Weights of a small GPT-style language model, trained from scratch on English Wikipedia: vocabulary 8111, 15.4M parameters.
MLP neurons of a small language model. Each row is named by its layer, matrix (down: output weights) and neuron, and shows model dimensions 0-127. Each number is 500 + 40 x the weight over its row's rms, rounded and kept within 0 to 999. Numbers have three digits each. A neuron's up and down rows have the sign that makes its largest values positive.
After each neuron's rows, "raises" lists the tokens whose logits its output raises most directly, leaving later layers aside.

L8.down506:502497602500581437477571528490518554442471483403517534498416464506497504519553573509490438466562435493515531542471501467527486541465387542517516529504463511532566526518551523499478484510520537455488543548525392570523440555489513530404572462483582561554490553505534514554519507460432510480471499452496536465466481481417554514436475534554561458501520518527482541526458456515546452524483
raises: "$", "£", "500 ", "300", "500"

L4.down118:444538490492550450476493510531527484430481481531484482402556514515513440487468481554504483397521542439475511536507559569482468469456538443512482491504511502565497507487564522506490565505501523416537538431462552406547529547475514501489481471431429514466485530414509477530447414475522496569505525592472482538561502521509561479437488483494502497503539482441489538486548500477496496491440
raises: "album ", "songs ", "music", "debut ", "music "

L5.down493:539442464535543451465449450427502545464582472495450510534393512608445460478510466494532461522487492486473553463478528497467527504474517446491516516458526550502417513515546528487459476463483471501491559574476426491413443481482490572494479428508486434496386494459466584483511473522467471573452489500509454510499518525496553594519467550533506461482530507514469504453513502462451480499530
raises: "202", "201", "200", "196", "198"

L4.down324:415517502514550483421545424516530484430539535526521471464488462495512518479519528502507493449540513477465524494511512555503472457480543477484561513504474481535495490512533551490454571463463465463486527498476556418583538598569505446523513449388466538527477500482466472568457507448528492550495473566529437481559484440494568510439468511508485490516560535536498461503523526517466462473493
raises: "music ", "Music ", "sound", "album ", "films "

L7.down347:470555498558548482561418453525440476481554452494512526486447511510443502492564500494465432563463421478560507518356451483506432485435507517551482468492516443471534567510468483571417549414527484490440482497487586506541545477499521535443476519513508452509427483591481509513525505532477525526493475533584542533477511465484489540549486463455479489540450528458422511452498483426462529443519
raises: "they ", "it ", "there ", "way", "she "

L8.down648:537469473614466520507484517544468483522524485506503512530482434442511453501485420499565510580538533572443504535537497489536604535567453477550468484498479475499558558482534491457502507436518512463526521467528547545507504493579533547457499548454526468498487510470419476566528467516516599540472455485501542420512507494482514490561497474439490517475467530483608505536457416547526575527401
raises: "years ", "seasons ", "years", "episodes ", "months "

L8.down294:527548546448540497503513476518468521581530535511472515445531576521426553484521435458512491530482506504529464451419516468532412428456389454552483516439468579494452489504502457514477511486504562516536476498556481592468507504470439559457546535524515510491429471526482549456474500449468487488564481547496471481554519532465524506470459495440509532527485498501461544560530561487521520514495
raises: "to ", "of ", "among ", "for ", "of"

L7.down35:458461502500536486493533520510469501479466475450504529530465561464459546488583468496496515435514501494477467443465465471584385493492484513530471465461532418506494485452499460517480545439485508518495478450499546473441506456449478527504460480541525610483439497568531511487461576540493523536473409559523560528506491485488497575489489508503466445518463545457554498560527480498533488492460
raises: "them", "them ", "him", "him ", "cred"

L8.down399:546442531592533485413569543485533464497517505456563508436536436495472487536496549529528477517478488495444425506465560548503507511513511466465557430505476536449488536500494516499471459483480548491479495520495541500537490475508471532479518496450523483421449490497473527541490486509467525579523476437481538456554504486533545558464549487513492543426539598450468558581537459479516482505467
raises: "years", "longer ", "week", "months ", "years "

L7.down402:499511484564461440506527420506529476472506462442508463501501508499431533466512479515498540504484526454566541447383454486533360510514480531562561451533497483518558521478533520522530531456502459453469559558434511528451467471522555527504396485575460551446507555543427493449546536559422542512443478531522545529549486488477487523495487581454536508493453505511490502546456504486517543491448
raises: "himself ", "him ", "them ", "itself ", "enough "

L7.down63:509506511497557469521508535537469528501502510467488489511522447542521475508530483525475503513530496496549477555058489516513474494485450496467522469480523367507482493570548508459454464419498541506555493500466516480524517524494509512507503498483492488474490504468482481562546504509492464459492460520462490519500509476536501470514483520472499489521507495494504516504490488464487521519449
raises: "== ", "==", "=== ", "==== ", "They "

L8.down646:531533501489501522548494510516481505535512537546469495550434506395526522515460494566469521531492593426506482531400467486478544464486511515429499468541540460436531522564488460469493496456500487467468520540494540540516495576505533524495426512498539457494498487448541448469446558457483436473536479436522423491500526584487560546568482545507542536527455477464485541524494479455448457458501
raises: "... ", "my ", "And ", "our ", "["

L5.down399:515482564375484505551483573559487475517462498476521499454523551535489482554529486515523498561444515502427456559502527492524540488515534510496484547449473501525423459465583519494458380579395535548486512505497452550533556455510478482547516450521555512447518476422488530547543486501458471421489562481521468452494503534471513543449543522505500483517473548479511540442490471542500484502551
raises: "such ", "rang", "including ", "are ", "were "

L8.down394:532528518508452457426443501538485534552433435443536548541518463448610498502504404489476514521525517572533497560473483500479600530550433417509516442477504536469608554461469490459513480445522507476471505458488527496501438499523516525446486526495556410574510491464495509507515519490490512525488485494530546445552503493482492490545577502482582522511493558478523456496464459548586616546470
raises: "years ", "months ", "years", "days ", "miles "

L8.down24:536427473439523543480454590476549532423437448452418442523554509488495543545530519479497551458556527480502450483481585472502505496598532511488587484497514481495456453518564562487528474513509520457591546536533529538470521553500465536465529441574588453488454493450472467514493443464480483541469444498539445487435461555414559496532469506567516511522578564477522450507484437583476518510469
raises: "198", "197", "196", "200", "199"

L4.down283:440548497444492493516513553502499467464510464461547521448553581524520479572482507531544487529407530544444486562509532500549536548456452516492450469508535506434533444548513487510522490519442518544447527528479448560530524449474442522501450484529515508538462470398521524565477504483573479501471491507575598552534498488483532518463503556467525559514563602408518588533434473508520502528531
raises: "were ", "are ", "themsel", "are", "each "

L8.down343:491508518524528503392476495449540573483476548482459446523447443546479500471508533459456494491471425509421459455460544489449499504492522442542598500531492501491474519537504551493494531410516457506468465516478483499449521506505526489489514471485488467474434459442451517487429546487507468516515456517531403460546470485428528469567457502544502542530483488524426570443566425461513479534509
raises: "end ", "time ", "point", "point ", "time"

L8.down327:501478524490552490495499502521486525526496499486514531507488466547519516491510509522489492519531497491528486521009494541488511462497522502479502501504458362498508475504560522487439497460495507512555531489477538500531504509515521527532503515472466500475491489490508479526500514504498492489460491538472511523521519497529475483506469497431530529531490502499538530499488532459490495530472
raises: "== ", "==", "=== ", "==== ", "===="

L7.down28:477461481471476494433462560480515498485495484460552532531507589538476483515449425482515481456476410552546464499459458490469543456526566558508454503464551450541479376526538550549544459501478540508521539558494459501468496480499533453506592525505473524513500525515460546463501533467515455496504482500539487480490459487547478534388512619478519450471499461530488514470466517486487519481583
raises: "owned ", "led ", "designed ", "built ", "operated "

L5.down3:511553565586457534530524467531441494426497522519502539494559551548465463570606512475492487455546482492493487478418473489479408467504520495508547422468517509503533471468516493536475509485553486427463527511439464500490473414510539545447431466452543502493438583540444489482541521527449520512464475503531556521523489451465543499557437514405487477518501495475517468499534475569457507496443
raises: "him ", "them ", "rise ", "way ", "better "

L2.down122:499503492500515518556549506470487501581468500449534497442493568498515499566545536427399538539523533511453501474528485538550674524425434489489439469463522553557497499512487413513579495475514563536532474410524445528499472493445449555463531487499434436531505487484511502509435487482448478509514492485543492538468456546557503462437473480539472549488490471507565443529532489475554400517515
raises: "of ", "(\"", "for ", "in ", "on "

L4.down385:480498428531465510482448511509422521534507441487464495534482462549499504570533508486499507530454540430527475499405567525491436444525474450502517504508565494384560553532527468508478561438555438516505503496457545516432525452495495493524460561522537460464421503456483495545537543594519544501536435538569521483488487491437552556496550524448492554462476497483523535505489520484495484509530
raises: "she ", "he ", "there ", "you ", "it "

L2.down376:507536488579487542471482505485580498556448463539538500583563489473531531487535458495531453533550466546427505554520539522552587552605477525553476498479454470457505483518496478488495495479496471469484537447504538506530532457529487497510453468471506464514430432489477485549525497511475455461542517519571506519504468503435504549502502472487581526451477489526571572492515545539508568484542
raises: "times", "times ", "years ", "seasons ", "months "